config = dict(
    num_key_value_heads=1,
    head_dim=32,
    norm='rmsnorm',
    rope_fraction=1.0,
    parallel_block=False,
    init='uniform',
    init_std_qkv=0.0324,
    lr_head=0.00515,
    final_lr_fraction=0.05,
    train_tokens=178200000,
)
MLP neurons of a small language model. Each row is named by its layer, matrix (gate and up: input weights; down: output weights) and neuron, and shows model dimensions 32-159. Each number is 50 + 12 x the weight over its row's rms, rounded and kept within 0 to 99. A neuron's up and down rows have the sign that makes its largest values positive.
After each neuron's rows, "fires before" lists the tokens most often just after its 100 highest values on Wikipedia text that the model never trained on; "fires in" lists the words (lower case) most often at its 100 highest values on Wikipedia text that the model never trained on.

L6.gate180:55 48 47 37 53 40 50 57 43 34 56 22 42 58 49 39 57 40 41 65 56 33 49 63 29 47 65 49 14 61 29 46 62 62 44 52 53 53 41 43 29 29 32 70 32 53 56 36 55 55 37 35 40 55 48 62 51 40 50 54 62 58 71 34 67 62 34 60 44 59 57 79 71 58 50 49 38 45 54 35 66 46 56 50 54 59 35 48 44 56 64 65 45 77 48 71 64 62 63 48 63 54 42 45 60 65 53 48 55 55 56 59 42 54 56 50 43 68 45 38 54 58 30 60 55 56 32 67
L6.up180:46 35 61 39 36 40 50 42 50 34 35 58 43 46 54 63 21 77 34 37 54 61 74 46 66 59 54 52 39 27 46 34 32 64 66 47 35 34 55 63 36 57 40 41 39 56 59 44 31 51 51 70 53 32 43 40 42 38 37 67 41 41 36 54 59 58 55 52 68 68 58 53 69 48 50 59 64 64 47 60 49 49 58 51 86 42 46 42 28 48 41 48 76 41 57 57 51 32 39 65 69 45 51 55 41 49 46 21 48 48 63 50 47 61 67 55 48 56 64 74 75 35 64 47 64 54 62 42
L6.down180:45 37 44 44 68 39 70 48 41 54 24 43 55 72 64 49 70 48 33 34 56 56 68 62 66 49 62 54 46 31 39 62 58 54 39 58 47 45 52 31 62 40 60 64 34 53 53 70 68 47 66 51 47 65 55 59 60 32 50 37 27 49 52 42 59 44 52 53 55 58 62 58 66 46 47 53 41 32 71 21 49 40 44 50 73 59 46 41 54 53 66 74 61 43 23 50 58 54 40 53 50 63 50 65 56 64 51 33 39 49 49 60 38 44 47 61 23 49 39 59 45 64 36 52 45 31 51 72
fires before: "r", "or", "ion", " a", " an", "ed"
fires in: "as", "democratic", "election", "councillor"

L4.gate292:50 42 65 51 25 41 48 54 30 37 50 39 56 56 43 70 44 52 60 39 48 40 33 30 55 43 57 48 51 53 61 66 51 64 36 61 26 48 36 65 46 35 46 45 49 40 46 63 42 54 49 58 43 65 29 69 59 41 49 73 58 62 68 33 41 26 72 42 64 68 64 67 57 40 47 45 58 50 45 43 45 59 51 34 42 56 41 62 63 39 50 33 44 47 33 66 44 46 19 46 51 44 56 53 34 36 48 56 50 52 35 42 61 50 60 34 47 61 53 41 54 43 51 71 44 36 44 47
L4.up292:53 58 53 34 40 50 42 56 14 51 47 57 59 47 46 69 26 28 37 44 37 37 27 60 51 51 49 57 65 26 55 41 24 43 44 39 24 42 48 57 47 45 59 39 49 40 59 46 56 41 55 43 42 47 69 58 57 40 27 75 39 85 50 49 58 52 71 44 63 45 57 55 51 33 27 54 53 64 38 63 51 63 60 45 61 65 48 52 61 50 32 59 50 31 72 54 56 41 32 42 56 78 47 29 42 53 59 60 65 60 58 48 48 54 63 52 57 52 59 51 46 40 35 59 55 49 57 77
L4.down292:27 46 33 42 57 53 35 39 57 34 59 65 49 28 58 62 60 41 32 36 41 57 36 51 38 57 41 60 45 74 44 26 54 50 48 42 49 74 56 57 49 41 70 50 47 56 60 38 61 48 44 45 42 54 55 44 62 58 41 35 59 63 38 62 60 55 46 37 73 18 40 46 44 41 54 55 46 32 38 35 47 74 69 62 54 38 50 41 69 45 52 46 59 54 68 29 59 57 75 41 46 64 47 58 51 62 49 51 41 60 73 54 30 49 57 54 61 19 57 58 47 61 43 24 50 64 76 57
fires before: " ", " in", " on", "ic", ":"
fires in: "born", "based", "released", "critical", "tennis"

L9.gate341:61 45 53 41 50 43 53 61 54 46 54 38 31 57 64 30 54 54 65 48 33 71 51 56 51 49 68 39 50 57 57 43 36 69 69 51 42 47 61 53 48 48 47 42 45 50 54 33 20 40 59 73 68 61 54 56 47 70 53 48 47 43 55 65 49 62 53 38 55 34 37 49 50 63 49 34 57 72 59 43 62 34 59 41 51 31 53 43 55 66 53 33 58 60 71 70 35 53 36 38 61 42 76 69 47 37 71 51 57 62 54 46 61 63 53 57 48 46 58 72 46 41 72 44 50 76 68 44
L9.up341:69 29 54 50 50 54 46 42 38 48 46 35 59 35 43 31 72 28 58 48 41 40 58 44 24 43 64 31 24 22 49 47 44 73 40 37 35 44 70 52 51 60 70 54 42 41 44 62 43 60 27 63 53 62 53 32 51 57 62 53 57 67 61 51 29 46 52 68 42 52 52 41 29 50 50 40 72 51 42 59 38 51 61 55 21 63 50 62 42 41 66 20 53 48 56 45 58 79 54 46 56 57 67 57 36 42 74 57 47 49 45 35 48 62 49 65 59 58 50 57 41 60 47 51 60 57 47 56
L9.down341:48 28 49 53 56 74 64 49 50 39 43 51 53 60 75 48 60 41 36 55 78 45 62 58 41 55 54 58 55 72 43 52 55 50 65 35 55 39 70 53 30 55 53 72 51 39 38 57 45 65 53 66 60 35 59 36 64 69 75 57 48 34 66 40 36 74 62 55 44 44 40 55 57 44 64 66 44 47 52 63 73 40 51 26 39 60 63 42 60 64 41 45 31 43 58 36 61 41 34 45 55 45 59 56 32 56 60 58 56 63 38 59 76 43 42 36 57 51 42 42 70 38 44 46 39 66 37 75
fires before: "op", "ow", "ort", "ire", "ould"
fires in: "show", "development", "developed", "short", "should", "choice"

L10.gate226:36 46 66 60 39 27 24 52 42 38 50 54 65 62 58 45 31 53 40 38 74 49 39 24 59 56 67 60 28 31 53 54 64 66 41 50 54 49 62 42 24 27 57 60 43 52 33 58 71 48 47 50 55 50 53 46 42 56 62 53 33 64 49 45 38 49 67 55 73 70 67 44 37 51 48 51 57 57 45 62 59 54 48 32 71 35 44 51 70 51 49 58 58 65 63 74 60 71 54 40 42 55 45 55 41 43 47 41 63 54 29 52 62 54 45 65 30 45 32 68 35 34 58 46 60 19 47 43
L10.up226:60 55 51 41 42 80 55 66 58 44 65 30 46 54 59 75 48 66 46 48 49 53 48 39 59 51 42 76 40 58 59 58 39 52 50 44 65 48 53 37 34 44 58 43 57 42 74 66 49 70 53 48 55 31 54 58 36 35 30 45 47 49 62 29 53 66 69 51 70 36 49 56 60 42 24 68 47 37 37 61 37 38 55 48 42 57 30 43 40 60 29 58 62 65 64 49 58 67 68 63 42 34 49 59 40 42 41 48 37 52 60 61 72 63 46 68 49 45 30 74 56 61 26 49 43 49 25 51
L10.down226:47 50 60 61 54 39 41 35 46 65 59 53 51 39 47 51 33 38 71 69 64 46 56 56 57 50 39 29 62 47 45 48 67 31 41 49 73 52 48 43 51 36 51 49 43 34 52 51 71 63 34 57 60 75 54 44 40 62 56 57 43 72 57 49 48 26 46 55 65 31 43 40 43 54 58 57 45 55 74 54 65 38 34 30 57 26 46 27 46 57 38 64 56 49 51 59 53 27 68 47 37 52 24 61 52 51 49 61 64 42 52 42 58 38 57 48 48 56 27 47 49 38 56 52 42 49 52 40
fires before: " ", " the", " ad"
fires in: "in", "per"

L7.gate187:51 44 42 51 64 23 48 54 49 49 44 48 33 82 91 45 49 50 54 48 76 37 42 62 58 14 57 57 48 41 88 39 56 43 40 57 43 34 46 46 48 46 42 62 59 65 42 41 43 29 58 57 63 53 42 70 54 56 58 60 59 56 61 57 46 58 62 45 72 60 45 50 47 53 52 35 35 54 50 42 59 44 57 52 52 53 59 70 62 47 53 49 45 45 50 44 63 47 28 53 53 33 45 37 63 47 68 55 37 51 36 52 55 51 66 46 52 56 37 30 50 56 18 61 45 49 75 53
L7.up187:51 35 35 57 49 61 47 73 46 55 50 60 44 46 55 41 50 48 55 43 47 48 52 52 41 30 57 22 51 46 35 49 49 55 65 51 31 42 50 39 55 53 86 63 60 60 37 44 67 63 50 49 45 39 74 59 40 53 35 36 51 57 74 43 52 71 30 33 50 49 40 44 50 49 30 38 75 59 52 48 52 18 41 59 45 51 73 49 78 67 24 27 49 57 56 62 59 57 48 47 32 58 56 48 42 49 46 63 45 46 44 45 31 54 53 56 52 45 54 50 60 22 25 72 37 56 60 46
L7.down187:35 27 31 66 42 49 45 54 69 36 38 37 43 38 74 52 62 59 50 88 55 54 45 47 45 53 71 73 37 44 34 40 60 47 46 56 50 37 34 25 31 40 45 73 54 31 42 42 44 46 36 51 49 47 63 40 38 72 50 37 51 65 61 73 61 43 61 80 39 39 34 42 59 48 58 74 37 59 34 65 32 52 54 45 51 44 78 48 49 52 69 51 48 57 27 31 52 52 49 57 50 74 60 40 40 46 52 49 60 41 53 66 47 48 82 72 58 64 56 63 38 62 52 53 42 46 56 35
fires before: " was", " is", " has", "ual", " had"
fires in: "it", "individuals"

L11.gate194:40 46 39 44 51 44 45 61 37 48 54 46 53 67 35 34 42 41 46 41 43 40 57 66 39 57 45 38 74 41 39 55 23 52 58 58 38 35 43 61 36 19 43 39 48 70 59 44 58 48 54 49 64 75 34 68 66 47 34 54 64 38 59 74 49 61 34 35 46 62 69 47 38 36 48 72 28 76 42 37 65 41 34 71 50 40 61 48 70 57 54 52 55 64 36 51 52 61 49 53 57 64 61 58 69 39 52 55 41 70 50 58 34 39 56 80 52 58 55 72 50 57 42 44 36 66 59 62
L11.up194:45 40 54 38 51 54 57 53 33 43 53 52 65 52 35 53 75 53 38 57 30 39 69 48 38 49 46 55 55 57 70 60 37 55 36 32 67 45 33 42 46 44 69 37 58 68 30 56 40 66 74 48 56 28 16 53 50 57 47 49 49 39 64 36 45 55 54 58 43 60 62 38 58 53 27 53 59 50 41 62 64 35 43 57 55 35 21 72 64 34 61 42 50 55 39 67 35 47 43 57 52 57 28 59 33 49 46 53 64 69 40 50 52 33 48 51 40 68 62 69 50 71 58 74 27 56 52 47
L11.down194:30 64 48 48 31 31 76 52 50 40 68 50 51 55 62 48 39 45 40 63 33 44 58 48 44 42 58 43 80 54 31 43 56 53 54 34 48 23 60 54 33 45 47 46 47 59 74 47 54 42 59 32 35 49 41 70 34 61 42 61 37 39 62 42 57 59 45 45 40 70 56 18 56 65 49 65 32 44 40 59 48 27 61 41 57 43 35 43 51 27 20 56 48 68 53 49 60 48 52 46 63 45 45 57 48 23 45 46 32 43 30 58 27 49 42 38 71 64 44 58 53 52 38 49 27 47 40 57
fires before: " ", " the", "ruary", " April", " Feb", " October"
fires in: "on", "february", "april", "november"

L11.gate87:51 35 31 53 55 39 55 40 66 46 59 17 42 46 61 59 60 62 56 42 71 57 64 42 44 37 45 43 37 36 36 57 62 48 53 55 39 57 36 40 55 40 41 55 66 43 50 58 24 40 47 35 62 28 39 53 35 70 45 70 33 43 63 64 61 47 50 59 59 54 74 72 60 31 40 43 57 37 58 42 36 45 54 45 33 66 80 76 54 38 50 49 39 44 31 57 35 45 48 44 48 51 25 44 43 47 54 60 28 52 50 39 43 67 72 32 55 48 68 55 55 35 63 62 69 76 75 62
L11.up87:62 45 45 51 53 67 45 66 61 62 55 37 44 42 69 65 65 64 35 48 53 44 62 47 53 52 56 60 49 73 39 60 55 39 47 83 52 57 49 38 47 40 52 68 54 41 40 54 43 40 31 56 48 55 55 56 48 45 72 47 25 54 44 70 57 56 42 27 36 47 66 56 59 27 44 48 60 52 43 63 58 57 76 24 32 37 62 52 54 65 55 62 48 45 46 39 44 20 59 55 65 39 49 33 49 30 39 35 44 53 42 31 32 55 56 55 70 43 63 72 58 34 43 64 41 65 66 59
L11.down87:40 67 70 42 62 58 69 44 70 54 50 46 39 67 39 48 42 67 36 55 53 34 51 52 54 55 56 43 56 72 68 55 25 60 58 60 37 44 53 49 49 60 52 42 68 40 38 48 64 34 48 74 37 43 39 32 39 45 47 33 61 62 53 54 64 51 29 44 57 48 60 35 62 59 36 43 65 26 58 46 20 49 49 57 32 51 50 67 58 52 37 42 66 37 46 41 43 43 61 61 34 50 57 37 58 44 64 72 46 55 41 27 45 67 55 55 62 34 49 61 35 37 41 44 59 40 54 45
fires before: " is", " was", " has"
fires in: "it", "which"

L4.gate332:43 51 57 52 58 29 52 48 48 32 37 64 43 55 58 67 54 52 46 51 53 42 41 45 44 70 59 52 49 56 49 50 43 68 58 62 23 65 33 67 60 57 26 37 48 38 48 85 69 50 64 55 47 37 31 46 49 47 41 58 56 39 61 40 43 36 57 52 55 55 62 60 82 47 58 52 46 69 60 49 75 65 48 49 64 37 44 50 52 50 34 43 34 61 45 73 52 57 28 60 51 40 18 70 41 40 48 51 44 52 56 15 53 59 53 47 31 50 48 58 67 49 44 58 34 45 68 45
L4.up332:60 43 56 54 58 51 26 33 28 29 29 71 40 57 43 49 41 27 18 33 27 43 34 36 60 67 56 42 42 42 59 36 38 52 45 55 46 46 55 60 35 55 56 43 49 37 54 52 55 57 51 56 64 60 35 32 55 48 39 55 77 35 53 64 76 59 44 58 78 73 67 62 49 39 54 64 58 44 56 44 42 54 53 60 62 50 63 69 61 28 42 59 40 49 65 44 61 53 44 23 49 75 57 48 62 59 57 51 57 39 67 54 52 49 68 60 40 55 54 53 59 43 62 39 49 53 68 44
L4.down332:59 65 43 35 64 57 72 30 43 44 16 52 39 53 62 45 56 52 40 57 58 37 29 43 23 56 26 37 54 44 64 59 68 59 23 36 40 56 60 55 58 64 35 52 63 27 43 68 43 62 72 38 63 53 47 45 50 58 60 57 48 47 50 48 55 59 38 57 50 43 54 65 52 29 41 32 57 34 58 59 45 34 73 51 35 50 66 47 62 31 26 70 47 58 46 59 52 62 63 27 66 61 53 44 39 49 55 58 57 51 49 49 63 45 51 56 53 61 43 52 43 64 31 39 42 28 37 41
fires before: " the", "er", " P", " n", " B", "b"
fires in: "at", "sister", "de", "the"

L6.gate431:53 58 47 55 53 49 59 62 48 57 60 36 65 26 40 62 65 45 35 41 82 28 50 69 46 50 60 55 27 39 56 38 37 57 57 46 45 47 31 42 52 57 58 58 44 49 42 44 45 43 52 35 51 55 56 69 51 55 40 62 62 64 47 62 24 35 54 18 51 63 67 50 43 62 40 57 54 32 45 31 39 63 50 47 51 47 50 46 64 24 63 53 61 65 44 51 46 68 15 62 29 57 60 61 56 28 39 46 69 35 45 43 38 60 60 44 55 49 61 59 45 59 60 39 62 52 48 50
L6.up431:30 59 47 44 43 43 46 39 44 40 57 65 67 46 34 49 44 58 66 61 62 34 55 56 42 57 60 31 40 42 25 59 63 49 45 31 35 65 38 81 28 51 31 70 49 61 54 48 62 74 51 55 71 54 49 67 59 52 41 50 57 41 48 56 53 48 53 56 41 59 49 48 42 48 39 57 68 37 48 48 49 45 40 55 44 47 29 56 27 53 48 48 61 59 59 30 50 63 44 53 63 30 57 44 52 30 57 36 76 53 62 54 57 71 36 67 56 82 59 56 58 38 40 42 76 32 56 42
L6.down431:66 38 43 49 73 42 19 55 72 41 43 30 75 54 48 32 40 28 60 27 51 56 57 43 58 70 49 48 47 66 44 62 44 38 57 56 59 39 64 53 73 42 40 51 77 49 36 43 44 64 44 48 54 39 60 47 54 38 15 38 30 42 48 64 50 46 50 52 52 53 52 48 66 36 54 41 55 38 50 55 47 45 40 46 39 37 51 43 54 93 52 51 37 51 50 50 47 48 35 46 64 61 51 47 33 42 57 75 52 48 72 39 55 62 57 67 45 47 47 58 50 50 50 54 59 42 39 29
fires before: "ge", "iz", "es", "ial", "le"
fires in: "college", "prison", "interest", "achille", "organization", "appearances"

L11.gate313:67 85 41 61 44 34 59 52 64 63 55 38 40 52 37 33 42 59 61 62 70 68 55 55 52 56 80 62 29 12 57 76 62 60 40 48 49 54 41 42 49 50 55 31 37 48 22 39 49 54 36 32 39 36 40 53 46 54 63 54 53 60 71 63 44 72 50 54 65 29 66 70 47 50 64 42 50 58 44 52 49 51 53 49 68 61 46 48 64 60 55 57 25 44 48 68 70 60 62 50 54 46 50 49 54 56 66 39 47 33 58 44 65 37 51 46 72 64 55 46 53 66 43 58 50 45 47 57
L11.up313:75 46 28 69 57 57 45 74 68 41 62 26 60 67 63 69 61 51 37 50 53 45 70 48 60 37 43 57 27 56 35 57 47 28 63 36 49 28 50 40 58 55 40 52 59 34 25 53 52 54 57 42 44 46 48 39 41 69 50 39 73 49 20 42 58 56 53 36 55 39 30 47 47 56 42 40 53 46 40 41 59 50 67 68 56 41 61 49 51 58 44 56 55 55 18 61 60 36 41 59 48 55 35 40 47 46 79 43 41 49 59 36 34 34 59 43 53 50 51 46 47 20 35 59 47 33 57 49
L11.down313:48 49 43 66 40 48 56 53 83 54 54 37 45 61 51 62 27 51 48 71 44 28 59 59 37 46 59 44 63 29 48 38 68 49 50 47 51 51 64 45 42 45 48 49 36 49 41 50 41 66 39 59 50 57 59 45 35 37 63 26 50 46 51 54 46 36 25 65 48 12 38 61 48 47 71 53 74 59 53 43 61 73 30 46 52 39 45 68 36 31 63 53 59 67 46 46 33 44 43 64 44 34 46 46 48 31 56 45 66 78 47 59 56 26 54 25 59 46 57 42 53 34 47 47 46 62 51 31
fires before: " a", "n", " American", " an", " K", " A"
fires in: "is", "south", "an"

L8.gate234:35 58 55 62 45 58 46 49 61 50 28 41 26 55 58 60 62 56 23 69 39 68 53 53 39 48 50 61 47 61 60 51 59 48 51 56 40 65 69 67 48 32 54 48 54 69 39 51 43 41 29 55 20 55 55 50 54 45 54 42 74 44 66 41 39 60 62 29 53 54 43 45 45 44 44 43 37 37 45 32 58 76 62 63 47 59 29 45 44 54 39 46 54 59 68 56 42 31 41 36 52 49 52 65 37 22 52 51 54 43 30 40 49 62 48 56 49 42 46 82 53 43 33 27 49 55 44 64
L8.up234:39 42 48 44 34 37 53 45 42 56 43 44 46 26 52 49 47 57 69 38 57 48 63 40 47 44 48 40 51 53 37 48 42 51 56 33 57 47 43 60 56 70 30 51 70 37 48 46 55 43 66 55 51 37 31 39 63 49 47 33 66 55 38 71 27 50 55 50 75 80 53 37 32 51 67 58 57 54 19 55 51 56 54 43 38 57 67 70 59 32 60 49 45 49 62 60 30 42 32 39 41 68 33 70 35 47 43 46 62 50 58 37 44 61 35 64 43 39 48 62 55 38 57 77 55 63 71 30
L8.down234:31 51 50 36 56 67 45 40 56 78 49 40 56 54 49 55 48 43 78 53 50 64 45 53 41 57 57 68 21 48 59 33 50 47 63 47 60 55 56 31 57 40 36 56 81 33 61 52 68 30 41 57 53 72 48 45 54 71 39 43 62 41 37 42 45 70 34 49 58 46 53 35 78 55 62 70 41 53 53 70 41 60 53 54 46 56 62 43 64 77 42 38 24 61 45 55 75 66 63 54 60 47 69 47 45 50 48 52 42 54 70 63 34 46 53 57 69 33 49 70 49 37 40 74 53 48 41 44
fires before: "ing", "e", "ed", "ow", "ould", "own"
fires in: "including", "include", "included", "show", "should", "shown"

L6.gate137:71 50 46 54 36 54 63 53 75 31 44 54 59 29 38 30 31 50 46 62 64 50 44 28 58 64 43 54 26 43 53 62 65 41 48 39 34 49 51 44 33 58 57 37 53 56 41 55 61 41 54 42 70 48 37 63 53 45 48 65 65 68 44 69 67 54 50 46 65 42 26 63 57 63 52 53 40 44 67 43 62 62 48 45 60 63 52 38 80 32 42 57 49 61 47 60 27 57 45 70 36 59 53 64 48 62 71 50 37 45 57 54 45 55 45 44 26 51 45 34 55 36 35 50 48 44 65 46
L6.up137:39 48 31 46 62 76 54 48 63 61 41 54 66 53 34 41 60 65 48 59 43 57 53 62 79 60 61 47 46 53 53 60 52 18 59 43 54 37 66 58 28 63 39 36 42 52 23 47 54 51 47 52 45 40 35 38 46 56 69 47 41 56 56 45 62 38 67 63 54 37 60 54 50 46 65 56 73 40 52 43 52 59 39 60 30 70 35 39 54 46 53 45 41 30 45 71 59 62 22 78 69 24 74 60 41 40 46 31 55 41 54 41 33 52 57 60 58 61 35 30 46 66 33 34 51 50 49 35
L6.down137:61 49 43 77 43 41 42 58 56 41 49 45 65 45 44 59 34 50 39 68 58 55 59 32 48 51 39 61 58 57 51 42 40 45 70 47 54 48 64 36 45 46 61 53 45 61 51 30 59 62 42 40 81 29 58 64 47 70 41 52 62 40 37 54 37 46 54 41 45 37 45 16 54 53 39 41 63 43 48 48 50 66 43 67 51 44 71 38 56 49 49 56 66 64 17 53 43 60 61 47 30 54 43 45 26 64 68 63 64 56 42 68 53 56 36 62 55 56 37 64 50 30 40 58 42 53 75 50
fires before: " Y", "ern", " States", " K", " A", " B"
fires in: "south", "new", "north", "united", "eastern", "east"

L8.gate422:39 61 42 52 62 44 38 69 57 23 67 58 40 39 78 55 57 39 49 40 63 65 48 52 45 56 55 51 30 29 58 38 62 58 47 69 38 57 38 36 40 30 56 48 58 48 67 36 28 63 55 48 78 35 43 52 60 50 47 36 48 56 62 55 43 41 57 66 72 44 80 67 57 35 71 42 57 66 44 43 49 45 58 54 57 34 45 62 56 42 42 47 39 58 55 48 47 27 55 56 56 43 32 46 44 48 37 54 42 76 40 59 32 34 35 44 45 32 47 50 41 42 65 36 44 34 48 41
L8.up422:60 43 60 46 58 47 88 40 58 62 50 48 47 48 64 34 54 60 45 69 42 65 58 53 53 66 49 42 36 50 49 33 76 65 58 58 59 35 71 62 60 54 53 57 54 34 47 65 56 48 65 64 55 45 42 26 30 32 41 49 52 38 44 35 40 54 35 32 64 57 46 64 21 38 47 57 47 63 55 63 85 47 47 36 68 39 36 52 50 66 59 64 18 47 52 62 58 53 43 81 44 53 51 41 57 52 45 46 59 35 41 70 57 49 53 47 38 46 48 42 56 65 28 48 30 61 36 47
L8.down422:30 58 53 48 47 51 82 59 56 52 61 31 47 57 48 54 34 69 50 52 33 72 34 48 60 55 60 48 45 49 56 57 50 47 58 49 50 70 31 53 47 81 43 47 42 52 38 50 45 68 42 37 38 38 45 24 38 48 55 48 52 46 44 47 61 49 36 61 40 55 63 55 52 45 56 75 58 75 44 46 64 54 51 46 54 54 77 35 55 41 58 53 51 37 56 47 31 44 42 59 46 65 63 51 52 33 61 36 64 56 49 38 56 62 73 28 15 62 42 64 55 52 43 51 56 41 63 52
fires before: " a", " the", " part", " an", " w", " he"
fires in: "as"

L9.gate292:58 26 65 45 42 70 53 35 50 34 51 17 35 43 66 12 44 76 33 40 29 57 64 38 37 49 74 70 65 60 63 40 45 49 50 48 61 67 68 52 65 47 48 43 38 70 56 46 50 58 44 42 61 43 53 40 47 63 72 53 44 41 38 34 35 69 51 29 52 39 50 38 61 36 61 44 46 65 37 50 75 32 49 44 63 62 30 52 43 40 50 54 46 50 59 65 58 41 43 66 52 31 55 46 43 56 66 55 49 59 50 56 47 59 46 62 35 39 59 55 58 53 55 59 56 50 53 54
L9.up292:52 61 61 67 45 42 50 65 44 31 43 36 56 61 87 70 40 50 34 53 61 27 42 57 44 17 43 36 62 36 49 55 56 28 45 29 35 45 39 50 34 38 64 44 64 49 52 58 37 56 56 58 53 37 60 64 73 54 54 44 62 63 43 66 41 63 55 34 47 62 63 57 37 57 46 38 33 46 34 57 60 53 43 55 26 42 63 43 51 59 71 74 46 50 45 58 26 67 41 36 27 44 49 54 55 43 41 62 28 52 54 66 37 45 43 57 44 50 67 66 54 43 39 46 68 48 66 39
L9.down292:39 48 53 38 67 59 69 45 25 56 31 46 50 50 24 58 52 50 57 48 24 63 55 42 53 51 47 40 42 59 32 58 47 47 49 63 36 47 31 56 67 67 61 62 28 67 54 58 63 43 65 38 46 24 70 46 45 43 62 63 73 30 32 63 51 56 32 28 69 51 54 65 61 59 48 45 43 48 51 49 46 41 36 39 74 59 52 69 40 62 21 49 38 50 78 51 49 58 49 59 46 49 41 48 46 61 51 37 39 47 56 58 66 17 49 67 61 47 50 56 73 66 60 41 44 63 43 48
fires before: "fter", "s", "t", "cc", " the", " her"
fires in: "after", "a", "as", "at", "according"